From a checkpoint of a small transformer trained on Wikipedia.
Size: 13 layers, 10 heads of 64, MLP 1280 SwiGLU, vocabulary 14999, 62.9M parameters.
Architecture: RMSNorm before each block, rotary positions.
Training: a variant of Muon for these matrices, 1005M tokens, 7668 steps.
MLP neurons of a small language model. Each row is named by its layer, matrix (gate and up: input weights) and neuron, and shows model dimensions 426-639. Each number is 128 + 32 x the weight over its row's rms, rounded and kept within 0 to 255. Numbers have three digits each. A neuron's up and down rows have the sign that makes its largest values positive.
A block is one neuron, or neurons of one layer that tend to fire together. After each block is what it responds to, as a language model described it from the Wikipedia text at the highest values.

L10.gate259:139102164147159112130173151167122109064140119068120153088181199169088156124104123117108116089165138099143091106131146121153141106151104132125107128107182124068144125212113110169140103144132128128149101127092169151115192129121083131111144160190121124130125092148167100126135147137131116107148081138119140145086160184097093105119089113140145139123085071147149091149179072168133179145164097145085183078153092153190116097168069142135132117119133113171166122118136161151109068126101129159126120165110142102132093171147100139087144106123112144060124122131110083173163116114162113151144078154144113182135189119156145110084081121144088116107138150156
L10.up259:102102156109115204112207097150130134067146123124105098052109187178103111080166106141121175153158133112104147102142150106098141144133132144130111130138116145089131181139073098224093129144124128168109118165132104087097128141159126091122118161116144150134143093194185183149084149088110167117153115115159121171137106173095059146119089102119155138093139094171142120136098182123122085100114104153170157120083092157114167135142175044168167070120139105141086130133164134176120154143172131121099091147170090101112094133210112119131222123124166139055121140145149095160174121121149123117138115160157121098182163128127174111135130096121092165137115131109
L10.gate292:162203170165163127118104125152136103108090102103102158131116181181157137163050136125145155120104124104055134123088085100073108091180132153115105109106135086135101109110139140142115069146133037136152115124143124154134178146121159095095110056148114104121140149105108148108133105147130131171101139152109165098174111123139146166155081104061125104103162140144118138127140121138103127198188083156119115163161120108141172063190137149158084200199175070170139127108139095134136116127112159148138140082131095152170114114161161068166160099146190085100114113125112134134206188091115137059148189118118147138115170167102142137057087154169131177118090143130
L10.up292:158116083113111148134137091063035116067076141080136128062123137087140162114079134161104103110134120151100147141145058067124091152156142151114135140142128149088126107139109132151116081232090103119166163122130075114153088170101188147164155087169123134123131139174109104144171128119169030164121164124166166138120111145140122148086104124091146141113121141163154081106207144096146110159106082113108071139130115102145120161118146167119138133118091120099078115101138120098159114157109069151083155104112167107111193140157136123164129114162118195176094096143113121116111180116077204098135140113100138176135159146157125191128082100130114102131104107095
L10.gate381:161122173170135103174185153126104164095152103132152163167166162159097155143146137093153080151103144153110131084076065142096127151130101134152183205099105119147096071095083089023152146181071103087093161116101157149102096131137087097132111144152171136160120108140115092109086121142116135124142138151119119138061143179148145120081084144056119151137178106152133117132109159147090058077140147135066121119136116136131102197095186150091130089142133147088163107158167131123124145139136121148122161120119175158172134130112095101143093062066109175119182186135167171137162150126137145123133100185128113148087100164081079106128116095147063115103062153142
L10.up381:198116137154073164079119124136183121104178117120148083152144104071137162223156100150133133171093135092114163131175185057138150108106135089129142158112103175112131101157125044088144088107113166159078124049143123068151086141085112079038142192119141150140182098129146125150162138114162175114071091108165191104120094049147131067110127146162167137092147178147172137165136187117122126151127156155145158107139139154049157150084142132135164134126139153110173142085119117102215086115112114136179121108149168115125121143137160091121126141172155128113128131108064112136097167115140121116120077148130162077150171094099125074184083125116131114152112116154
L10.gate907:197169126132144157163140140123103126127171113150145140121117135144157127123120175100117086119115144097134148180139139100119139138123079100101152137135109120140160092151164177179142176161117124138122178117099068162114195156172097185159081158147152146181178085104117162078096138144151167112142092141181133134118135115111165110097126171107120139121178166116127114187121133138174148133115148154153103173162187075148088095118162107094126137126182140170162078092056121072152121111154186136156125132089130159117150126136074114140145098182120111109180138075096099116067107146204122145116140120073143165172156118078106130165095122063090129164172102160
L10.up907:123103148108174123175118167168106099153104101118113173175130106063122135135037159136167069171113106131079111137188097116065090166111154144156162165196150167103109146114129135108191193113099101161134144050144105124122108130158067130131157118081125110144122137156075128127158151134136099140125055171137051158144081064105169128116124123063100095081143182073147147183084213106102144072110146116122144179085067172098072138081163111118138222084174118168087099133113136145117129161116118128061113182143165135142143107158087130126167127119082129158104079073089091085125167099156140167134117124109136116128171167092158117156153107125158105141105113169
L10.gate919:139152086154121097118160161141111185171113093062155117160132117151179146129142156156139096167084127074096117126131062120089164127094060106065147129169147141112138089112092115087071090078061215081073148092099098135103120139147132110098084169100127107189082130177103093181127077174142161136098108159182170120123094143123116121077124113121108041104200153168099132076103159057138158129168156104066079155116131124150155060135130104086141106165125107165133087152143131166152140160118121069126143110180109104138050129117137161143170144133160122171104172115143133085130104127133085135183141108125104104120158099107105113151127090218168131173085149151
L10.up919:057088143167161152131146135083092120162125134142120151110113163111146115058130143123128119109103122140131106086169102119122013096150074127181174118154207065164137111116124161148144083118134113101058117101146097104110131145110115130131092135119023191139118134117112133159113099166103044196086085131105130094093110104135065115191147119183134101081126126180202090154149143131115083157153131051121162142075125151180089115137139045109085184185117117133136092188125189062148117107147111132182137132188094144148122114122120142094109199100078078166124143148133134146082130181138111125123140112084098180112097113116140134142087134164136095129127076150
L10.gate927:096097095205107191064145116136121090151105142088116132143135139153113163109080131116068182137131168156151134119114125110141151091139154053129136114114140122097133123104059111105100092146090126174104127096093131098100179115029104122100141116149189153106125084102032143131148134135099089141130141145139093117120099142140113113155095152099121104161122155120153088147097128148117168118077193150130117120085060148142157080140145070162186063085116109132164131162147100134119133149120166131093122171122146131134151189125104230117166138128104146131115106143101097068166090106151113120113106173160096103063160146102135138103097146105082148140182143162
L10.up927:181166169169098124176134143156183137125081121125105147109090122181188153086139063115144107129146142115160131117186088097167186128117108096065134120134156133130102060085176114129149081132088109145112076163128154130109143139125138130065141170127131124128169118091059157087183165141097105166142064114202182146143130152137062106135104171114166201101156170153148129175127131185098128082106153089090132148058205137161173119050057208148153171050161126094135159126169086158120160197130088149117119119157099120107120097132099161162127144199146168141087125168107074106142103127181161133167106202205094164091091157132169119113103074175122122133102144126
L10.gate1075:134100191166131165140134039110077184171122116094114157045136113174113127105120152167164156141131111125090161070161139130135124090119099065138087146116093125165171096107104124103183141197128144161120090152165109129155184122062161099195140135123104103151103105153160105134162133102126116180068108120117094130131101101114137077068139118125100120077136098080088135167110138185156171126162208113128122142140153095148165114110148168122134120106162146201110196131121181100132138073141143156128141150151140132131103185163206117132090152136173072043145114132151110081113117118160105117139055157076189192096144123122131094158129111173131122127150179158
L10.up1075:163136200127145170057110134125131149194157205090154091140141085106079198115106107135096145115168131179087085122096122098089083130110133115138102175135104114116136133188163105132175178125158068123112117113148144126126122087096126134111145147143183119131137113117159162124072107097116073121121092115154141139113162158098124090116058163149122079135089189108179140103088096087102144096102136171127140104159110173119162118099144146082116120192211173099163109153152105141179083089087150084083068142096172081137137134109138144160122122122087124105070080064112148142152120134141188108089124132162174147131140143122083106132118119150128106161104110124
L10.gate1105:117117100119132188066194107078138080169170151109104079135129156108128142087134118145163080119177123056142148123134065148126109117187151087154056218105112109118141160089150097121122114138091085051100165166172095109118061153148117140118133101063186141122190140093132094123143115116136157171105123181164088114097063159135152136126157107060148139126119145150109071105100112125122141118148131158086144153114091206128128131163090089094150159128139148141173088088106121090215174176160148158122169086127125130093114147124170112057137087112133082096119120177121133110159166145075149141158171108129144121180107202127180108106125181052081132109053152092
L10.up1105:144104101099182149118128145159142130081087135112124140160118103181167156118147116184119163158151072064146141095179099132131106101143150102088137091134031123138124067118095124085113181139157151140126191160071142132125129169142067141160132149179138129121158127104139072127130098115096139120163101141175096127129128085142111128125136114102092140186160081107071189059117139129106099083210222091118179189091133148147117110154198149115121110093134168124165143118114087111131112127145127173173135140116146171099166116144171117165134144120139115137150120168132168100176170075106128167149171144174142136174126169164086098177154117152098127099098152055
Responds to: Single capital-letter first pieces of unfamiliar names (R in Rinne, P in Puckett, D in Dilman), and table pipes just before numeric cells like scores.

L9.gate247:125138135135177175119150091103138163141137121118165094127152104116131116131134110137133110073161102194106124067152167086152089205130123095129133140141066108156112119174178071138099128155120111139162082168165166140112140159182134098107098191151149086131087155157132145142094113150189090088134133129124067107093146146124148111110094215083107143127134125111098195150210114143097069165143086127133109199143123076175143142070156142153113128053138117152053129140115094051143175116200159090153184174077144101131121068113097109166102110165196148176164160172136104146152181163184173166120111131125111120139104149106173127118140128087131082130111107124
L9.up247:166103087093092158128131155171130087201093171105129172178112085143111115105139201162099126173169120087132153149141099127144137043124101101120136112139146101088100153180156141110134097107177097126136164135086117174070081141150125174180134151139122108049149163161148084136103103166117148076162082113110121132193124186155093093101166163052130032137112160123144119162103149026138067175133148147120174097160132035141138087136137099102109130111132095182195102167099146148120130088092119150119150138117221145144109075142172136112162153066168128176132110119150148103134143148142198140088124202165160163129108076116137119133156144056101145147159094127
L9.gate519:143148065133174106096135128076095146108117167134114126136177158175117081112144180155102114158063152135112115108115131133188072122123160072111123079135120101068153172160138131100116067150152062144094086092090133203132090109069102146023120103106149085118070162086132093154119134139143105140139163153116094115069137132154117142161120153130145125096062156096125085143081113168150109125115113100098095112085115134128145130186121130108102058116091110092062126162151127149072083107205146129160106167152106170115104102133116176170127165152149160128114138214101178088118082122099170148088143130141136118153191122111135162172117122101099148075143116173
L9.up519:126162118130121139135149129163132095102112181065161121154086165071074047104169149154137096120105115072079106112179156143173152130125090125117121085172111092148120111096116171147145079136137100141134078160110150146096113116124105136161101123147113177125129130133053185195141154131132138097071144130158119124111060142100138133126124096113088099100126066102107126127129126175177131135102163065112194106141091066155085082110128122172090155095098076139121179117132144119087166147144112176142152151134153116131070043176146162088064074121144104157141123106113092107178144114111166195108169117069102066126157108140139100156082099095128106118096154177
L9.gate592:120121135129126137156148086095124154161181162106126189141148140115157108126086110167121123074072123111179085013098115104120102128096105149139125101187205176161121082129154147080127105152116080074144067131067116194122186156102101194143165084123108156130070109104182139116174136122099116060131095176163144156087171116109104111145105111151147170107148088093147134117115142095111133172106083133158164171151191161119153171205168134113079146109107157146144103126137090102110124094123150121075095120128096128109123088145162145155184152174168153158119126125181080063135163168098188108088151109190091134127195126230116188159094129105097112091148100112
L9.up592:118177150172142156142114131087143122122123087138145123089093087115133158102135162135115085068155115124150108139130092134169189125136134135177144121141178191070129093163071125150114055154105131126126117108088126157162051071166123139085173086125190115083085140151140144160125089178159147101117137154097079089125156156163125045137108110086068148098111141103113154177128133106134150084128162097114016141148128131114140142206156088183083126067128158120138194155109097107099131134147080080125051071147149131170101154152187134145149117159148187140059116199074119138111154162149139200074151137166114096138164119162081203152079191109072116144164107133
L9.gate1097:105127120165098135076132158206165150162119117103059077103037122088095125093055147116111151120117086122136060165101105171140072107140147161195162100119095099147158156114168063126103164134131107103153134120130125138071150121084126140116166128127157088136175158117140095108143142137143157193098117148074139152119207167133144047115115099123102148127099154067120163145090140156208134076137139126114111210062077179172084116166071132063088057167104145198101154123107069144159082093125139160108120188075161102087095107106114134149108132116165139070107116188171092142142168111128161101093128152117207093025067075131100179100093125102132093126107062153
L9.up1097:180094088161163134155154067085163142129137159115101124085119133171114121159118163118125110158101123150101114137097147094138101091098100071137174128110134090121167155153139097081102149180117152181146114105060190162058136119105094133090049184140141120139137197108115101093150148102120082099106168101165116087092184197134146109176150093094129170126119130112187172130103150123128112117158115159113127151161136160114069122121135101129166081095081155137193093170107119162123180140132169111159088144108066164106101127113170163140119146169102142120132170113116113078154060200108152053155124116110137115120125127095096137178127144128187094151166055116
Responds to: Numerals and quantity words giving counts or amounts, often after over, of, with, such as over 80 lawsuits, 2,000 men, 46.3 million.

L6.gate36:119169082145103094123112204101098177167121226106150126111161149086104078132094181092110127199143152137077111052099104077145122104098121112114136130181068138163100100116128128126150128160132074133129124090127149167105052071146069136113135118143113176158130150145112159171091092145154102170149132188122131148104063146165164076151081156148143130143138105115152150064107083120172082124105137098090118185177115136050136111125185139147140039105117154088111133066142133111125165148109163139112115136114130126125170086128140125081109125127081139108207126097163118136125105129106111157139163165136088148125083156147153164148092130046152092098144151110
L6.up36:089116104166124120117097156108101172149095130064154135118175155128082047077103141076127136175121136129065111091079082099114139131075119133150107107126085131124068175132122185076107103146120145083135068084058180155148150071116107134118109099129148133144159164164181129199093035135101117142112087180083121134113118108075105107117075169158186121115121081113132149134144134175130175104022176092091123176139090161107212151093149092124094072064110121140148150120074221112143093110103122090106120053116140118157156137184110132062104132098133155090131125068075151136120105119146130135149152097073139098153122108115105189136157071157131108134153122132
L6.gate550:151157126135133161148163186150146148142106151077195134125124193096107130116159144170160172184115111170100115145116114111142145098137146122158149118172182119146103120116122156093165172117133101183107128118098113107169095151092118187080095148139104194169084152164087160159164081128118043151106100133117093179093131132122177133131103168094123109087144146057101140155183148213126100160080150102186138151152115143149109026109148131140136088155110111092073143199142126120122108082122136134151121087168114164136099155156126150143105090178142125132133133035130195115152125171111137167165172087192066072134100130120127148107125154118123137111108098165
L6.up550:129147102203121130134129084098157107061124216063114087167095156137105059113165184099161137188129130100144131093141086164148162123101136122151124137208159099142155130127137200108176109119159109128145153135094132123058121176103148237151153145106106158174105135203097153099149138099127070097165134152135106148099123162143092143122109138168140135070120142122137054123111220110092083112063124113133145124156199092054166071114129162067139120116076111075143151180206167140108145169119140121083096118130176152139143137150121136176122138162132167165077160070117143141099104114182115194121156134115127115078131129153143102092108173138135114116161171120
Responds to: Quantifiers and numbers that state an amount of a following plural noun, such as several, many, numerous, the "of" in dozens of or a handful of, and stat or table numbers like 143 yards.

L9.gate185:098139112156112171169136162080187107132094142092172173129131146103135137055164149139130087148126103073176099135071077066142111187093148147148072168121088128159119112148122121105149159163090126123182117109116075114114124083156049146094106105129103116163173148093097123068168159095106153148082113132147185138128104098123133051153145128141153088169101192152153151079118100156089115140163097150094094209125147095174071121086142153102075137115073197088162162140168122149179145108121106134065096103132118115129136097098186118117136112090111156117136095151167084152109155111127143108128107168155152109128121168096107145149161150126154168165133123109
L9.up185:110157157118057141154153140192160101078058068072157181101181129109169121131144085091141097103112177134173116189115130092164143156120174108112180085125100135137141087184118194065184175134062117143108081088117110113086095179145136136091136116102118147165126129090114150127093137127126168137132146149162055145082146097145151083176122181149141117097168138073101077140063228164122113180091150135153128146161094116188120135124140096100137127144071203130173132143094139102155161095128107094119083170094138123126168121087076119090143145170174116128120103095113123117110110094160117154111144112135143143103152087151127167159150123082140117101143171144
L9.gate712:093125179154123134117118109125139178099156109117111202132118126110129115088067152183068107121117122118162090107085124151163099150059200129131118136104151111151098124157167079149115199131146164134159116132135120162091074195196138070164122051145097157080157209067100148140130122119163127093144204085135139117148085129111140091124158130135044112106159177161131125152056208122096195126204085121148105129180129084215087119080122110095166103132094177147096106174144170119144105103162131066118104087093155141129165108065120159140132166136162091103117120136095154087087108072105145121128103120156117173175103165096093146121192131095068110100121090153
L9.up712:152164121119143159111103180135133144135126101128094107100024127092113175115118075108123146157108149133121108129123098154153104116125067093136100115152075101133152040128113107142108146091124184118132145112139146104153134135125108076110124110148111142113167159123097122184072128131157126142170088132137090163178137140111133129147123111182123136131152177153122162108114144102145147119175079189111173122182143118111160136161064191111113124121114115194149185123107150136128124143147164122141122095103141075138127133136164118164142141110142079131185157178137102082125170118151179122172179137169147152127154128112109134149199168132111101159173122162
L9.gate1055:142171138127177134162092182129155115147140136131069220135143198133134148099145128121066104179130095124149152127125052144117090149191132126146133166170134115129109145157121125160104153147106102087149111100139100135127088109157177110146139136103096138138142115132129135114105109176145167175104127115114063152091105129129050155142121172136165149088123089159113064101123180150188124179122103125102105127167115181090091149146115105086082171142139119149130105124156179131123141123153089117058129176106119153080172123120119127151154155169129212148091100110129145149087092131170179176166108146153195104113157089078153073148130108094111134119170182096
L9.up1055:076101113125171078183197132089125142094085120088113134110096115171143118088115159104182183148155125127184101104177150106120102136180199131131130171118122126171124144170133145180160149142123087096149100155050142144171101098157122121096120164198118169139123118130125069174089138142167122039183163120155113085142144075120128159167148136163166121077157118131152172142097146090104147089098166105112155138138191133155157147155157173104106165100130140123095116159128131162129083108116235085116051098157140180165137160159104108027107158147151147115109177130104167148118120104166114149123192134127123071119154117116169149123147105151049138154139097089
L9.gate1137:123207169126101116122134155097098116119116137124057163171094059102131140093114122196176137152149087185125111138135104099129122133093153111122124153207121116165162098094192165084124185118107107125148110139125160132128187172167139123170139123035167147138097179093131169139138099098090062151101125141176130077108135109079153125119113121086148167108145117133055148125156167077156126174177127180092111196104148126112124101120148127157093173089148098148166131155191063092113114132105169120105115117100128117082156127110096127087154159144119090107140133148149112145132173148159125110165148109136147087101095154064111176049137174150158098119139139136
L9.up1137:128102124140147117127174122100097136113134082066089134120186159115121142106150086107081093127113075166096149123055084162108141130116118050120145129153154096138142151151125103133162170202115130172062153145102093177099120135064127144197137182161143186175123135161144115115096101117119137135114168154105131152129129084102137142172180159114125155124098120138083125082117111117172135142176161148090115112151087109114124136136179133144119127116149060102170162175148111187104126123114143089101127174144150134130219127142142162132131118137136143180089138095140076110194125128145148087097208221057095220086188140124084152147148105127136077173073098165
Responds to: First piece of words beginning with D/d, mostly capital, in tables, infoboxes and lists, e.g. Diameter, Dashboard, DUB, duties.

L10.gate103:121169145111161115131154172141155106168088149117107141115131101093124133032102167126098101109096081199157098173135137109073083145114113128139104078203220187146039101099177107202132221117112083180151128103122145073095077066110117133144161190079135100143119139139157114167171125102153127190098062144139129110088151157151183123158134105143106121108182123106148163135088135122151127110047179066178184173092109157178129143117172124178161118087109112150104108072092124121102106097139100136117129113155147178185124168090155165144099098087073161200103154125120122126120091122123111148090099194109113128117191105113115188151145125135106153097127092101
L10.up103:113124079155124126087078136091150120161099098159096128094164095111140077151129146139116174165098091129061102143181122113148112108146180125104154115092098149122076114157165128129150144126211098099123174142158074117123095152135115122141208104147141108144080134166140165140151198120160076080077076096163097121197114117076106147120163078087183108059129128155118094129142073081129080080091146087114142107093144110163118121102139084096110134158079127106127137056131142125173161087125146125167118140092132173092164117074140132078100122096079170137215123151094110160178096085062131104103084093090157106166114121116132104118187157113103068174120131125
L10.gate352:159103088129126163133110124129146084163144145120160119186186141105138146167129118117100165111150117099100125095112150123120116084079128159085168126106167154166123144098134130134222135127121115147103114115087106097171139130117143173057122145105103118118157133183129118148130202111089123114130159188182138113179118141119141091154108089159116088131125212071181160143161152172134103111159150083137111100143091126079084065143116157077062130144111132156106137098094120113133101087149072146148113127117095122093137128156147096122082139102118151111153150114171071164149153144118165160125060117131110191130128142063102059162132138085124084142142124121
L10.up352:102127119065129116116093080155141110118149129112165129094130088128166122108124197164086165160116157150180177108166108158118082168189160101159130156122129088158162077132146078109141157111151090168121090111117150132119144148129116119137154113122111110161103093150109154073159123066115145170173108123130135165193127101150094134155169167178158108169102170152217198123119155151124088091111152047170150125125133079044093149154158148139103102132131145120072176056159123115115077116094105113201117081116160117160135092110162093175083164127148072131128116118141119083131125145175142137093154179114138092118139091109085106194117048091161115142189107142
L10.gate425:099141144063131156118109196091131090081149178200106155151135121194084132137173119160169131165104173156089124075163120181121147147116128118122125088109071158089188100077124130130093087110050128067102133167087139096127152104077158142193130103053134136069193150105117137101130073167080157097135112136124112109182141158150159076115110151126159129157092092134165113210071122107116199138153189159139160126166109184127188127190075188136138048120149131112095125162096133121168140132146117184128124088117096103139183134168126097141133148131183138124141138162065158111140037113099128057096121119138127144134172130114147097118120154172145036135152175090
L10.up425:179105134146080096087139130148199138088081102180133112127116140173125179136161120165075139128098132145108188168126136092116099115163127071153140187168152117108141154107108080166167110140123148103165132100122145154107137161192158122149103136153079161133110032108111131162120128179123070165123087114083114144151175095142136128146079132109138137140157139148093133077079092111078174176148077108152104167162154144167143177111103143183148161206130089090134198125104118102122151093144123157115185166138143133212154169125108047146147141123215118158119101081122204127153170157127106137120142161123090113122082084075183134141109157112119165125146088197
L10.gate645:118114130123063121105093095130128093112095094099154133107104082123160145104127150113106125156133176056135108168138163154129083129151069053120173116122116147167148142093166082167127153051148112123142105080081108095145120086132132070117136156106120108143131150141157133140139159153084114072169175120165095166116185180107146155129129135181156144101179177152133125158096098151148154117170166140099149129116140164149161116061098158142108083165074092180141176170102150101157198130098084097182070136121140155122116161149192185161094091144127128122118108103095150100131170102106214150098149183128096065095095156161137125161137134077168126184162131084
L10.up645:118131123078096111128102132104122114088146105122130133107133142102116139131125147113165145174142096130151151148070060116141062197150144075174129076118081067122075222087087124139113129127200131144131166106133128110161143146124107153119110117169156122150096101117131092143108132103123161144104138143151092102104161163152091124121100156112142176160140128140173078133136126133151135123078156094157084201117086164119109105171151109165176167149110167126083136121144125054127085143071100110110138106094083136124134159073156046061048136102156166171136129096141108164203155153165081127098076083111091129115168134143139129156143197103089111109137068123
L10.gate852:069128159078150137166114144128184087122122096081114112130142150124071138091185154148150188123168080124084093085120151175084131126187163106132106084130143148120166087112114119161127146118130156130149192137173107100146132141138082149134178098150151127170170142062142115148150124102137129121138112171147138123086093150183102115125191154175104153147167125127119123160106158103107150120142115107203113217133182129104170116149167149127109126174164079093149167166111199145116087092133114115059093138113145109155106119120206137116153212119144084167139158158105156113137107098144121122184084103095067154130140112138110147124156141112139114125079122130
L10.up852:076094151148164184099096156193175113170121115123145091112109123195113130163103134196068081145193111169106111200110118129116093126111103109194053117134161070143101106153145114146160137159180144151123112158127121084133106112127121107179090099104139170160102080131174117124146198130130081102144162101143150131172139119187170122106163150139069109086097123138100131187146124159160110108142117164158178149137119173103123112140126142081149087122113151122061091130143161098150107172131138141114124115178093148119157169180064169154104110108140134158055142122130187133113121070132134102145100167137117099080077087144142188132079105168167109134142121106
L10.gate943:154143131140174109139121159165143060120112140162113170111094094160110081124154168135068132161160220124140139097138075128116105094133080159144103122146127156113153137129152106087101122145064158120143150120157168106081104116148124119072161183080151121095128136137081102148088107152078070130183112189150185150090158107128117123115096117129136099125121118152153159111157135157090152100083109121075073146123108102105127156171152118092076077179086133119160165192142103108106138120103111064155163149124112108092129121142163114126135146130163088155082134173081126188091103072152171102180146115154074210164104097169118177194121112092130113153137150164
L10.up943:140136115086118123093183200061144153171141161124161136124132147110115175158217102074157132039096157129141120134150115111079090083136132126160091143144080117183127136161049116112192127099147148116151086201140155174133116168090166088146125129078157158133090102140119154107164093116117120076059174106135175101153143098124063099138103138131121142179132147114091134053098175188134152164070084132149186097154091123197149140112142143101077138127089173103102153139124090071115118159201084114129127125133098080155119140139122083127101116137168086186135179115119116128166130143176167112118058150197159108135159132098106141119104175033160130064174134172
L10.gate970:130147192148116080113107117143132109134132093118062167079143128157156137178142132141178152154149178120144119119114108179127128138147106044171116132153112103099136207124113174123175138090161140120158211150147149128082116077127090084111122165172118140128089109110086127190122124128100148129102119154126120087070127146048110126122194113193085085063063144073116125064128206095129126140147144109083175158159077154119139116186149128104139122168178115092124153189128102129147114139145089140128115106089131103151199137136114148100131066121130122161118162139106092125119116123116155169164111139183119069085110135106102119121168127100071088130118127143
L10.up970:096116131113105093112117077128151159208141152150114094074144102166184127120171096148167151128120128132132157172125088126119164141162116134158147126134127093114117111124099109167118080138164156152144158135108148152085114124083094162114157151151142092105158158113137134104202138123092122134129068124089142090092092128078106109171111116175104149094117186150177144169168166150155148092067183123099177133104125123219123128110143105153196130117134079162118149112152081163173181092128122161141100112099118078109129079137091170093212123124153073098160112126143160077182141108104128169143115122120155183138137142130060095138167153093074083173126106100
L10.gate1003:206133158122101197134061135107186105102134118112122104118135144173117116108132168240125155071130099143075117138222121116194132114161116062113157128126109113150088064138132126105140129116142102163136099099177125186108136148114121131119211126102144120162165152098111145148135139095151159169116099123087104107081180145115178099123161186148148111155133148120080088126131095143148182143148213037170111111141131141140126162133100086158178126101118140183133136159148132094167123138143076106141137124099155155145133125129177140207083114189166170098077151129140077122119161078118114119162110130130094093096168135187073125162150107147125146134066113154
L10.up1003:077125118142082067107126116048157086141187123137133115136148139131234140133117127193119082130094104118065070164107161126163144133093145115131074111116131129123151143061181133117083104071078083151089127145149088146148106153152097130144099237168147107160164121103129054185145148118143111137108169155128112142046111056112108123134150170050078123113159091089119119096093123134220165135126137145158122122114153066155141107165112073136102080087162099137159109135089132104141069156132090165136098135106142122098125142142187181113104147094162116102121131152086151130143085145164174132125139172132107116101136147164174201141054139114120145154183118096
Responds to: Words right before an expected numeral or count, mainly "aged" or "at the age of" in biographies, also "more than", "was" (20), and count words like "one", "four".

L6.gate686:080135093115130079156132095124100110153152096136194114090103161148077093094130121126133126125050143111134166105098148126110136108058140181128167140087092090162120158129114072047088102113139141152134120131154165091097127108100125118110094127135175161103050190087130115136083136123151133100110106152082102117139133096110138113149185120161092065158072127115142094199177086150161106094162133138118127132140122119144140107061145138123145087148141124161098108104094159099128095122133085216159129100145046112126192126132116120173161072145123145128103174130187160099120153128139105107071069195142091097140094125191091106169115142187136143118133185198
L6.up686:062064121109141112101097169117123116096130112125157125134095045118071123119094113110123109084110156128133112113165103031077147103098135141123134122111078161154133091137094101140119100166093113123087202080116139128127112156089079152102146157134115156092108104109119103112118094179120104142120185136147177180106122122098087113146159085117138157094144135129130159134166135176132035122125141122144136128103147139077133148112130153109068222091154135179045130082212111082095143157112085131116122108159087117128109114059120139123144156134139111123133134118101104160152145198195124159138109113092137088096132105101084106133142124110112147129160173119
L6.gate888:105151130156105102095177132057145095137152107136138119178101147144080110094131180105101125112106095143160156162100128125143156187113112125174147147139162217122153108147200094147002150063173147148138161115123137081145096111126095164120145142083091153141128117114179159170156072151079148093144157155105171135123116075074086104138161154061082127125087146167142152115130122060143152124118151115145106100158077132151104098122138177125118066150164063113104130079173145178169172136147104077167160173092099099160138076072144124134150098161122133074112144182122131104126126145139097097145137118129170076068103131142130118151116107199124069194140124166
L6.up888:097120111139140136092155150116142103095137115109171163115124131138142142158104173152160138154051138169154162105147193132141117087120168161072098154163150093115192151137104192109111172159088059196171101154147112102158144136135132140122092114132106106167117082128160127112149105135135105132110115167157093141116148137175105093120115124137145179158139167090113142096153081142102109072187114097121111152084134118110152138101129184097111119122139105158173147136106078165173165137125154157142167135179120126181092102129163134112157136164123153117134120156095068095131096183177127073097170136132124164168110142122128069089084166125099127123107128106
Responds to: Single-letter "P"/"p" pieces starting or inside words split into fragments, mostly names and rare words: Jean-Paul, Montpellier, Manpreet, Practices, pundit.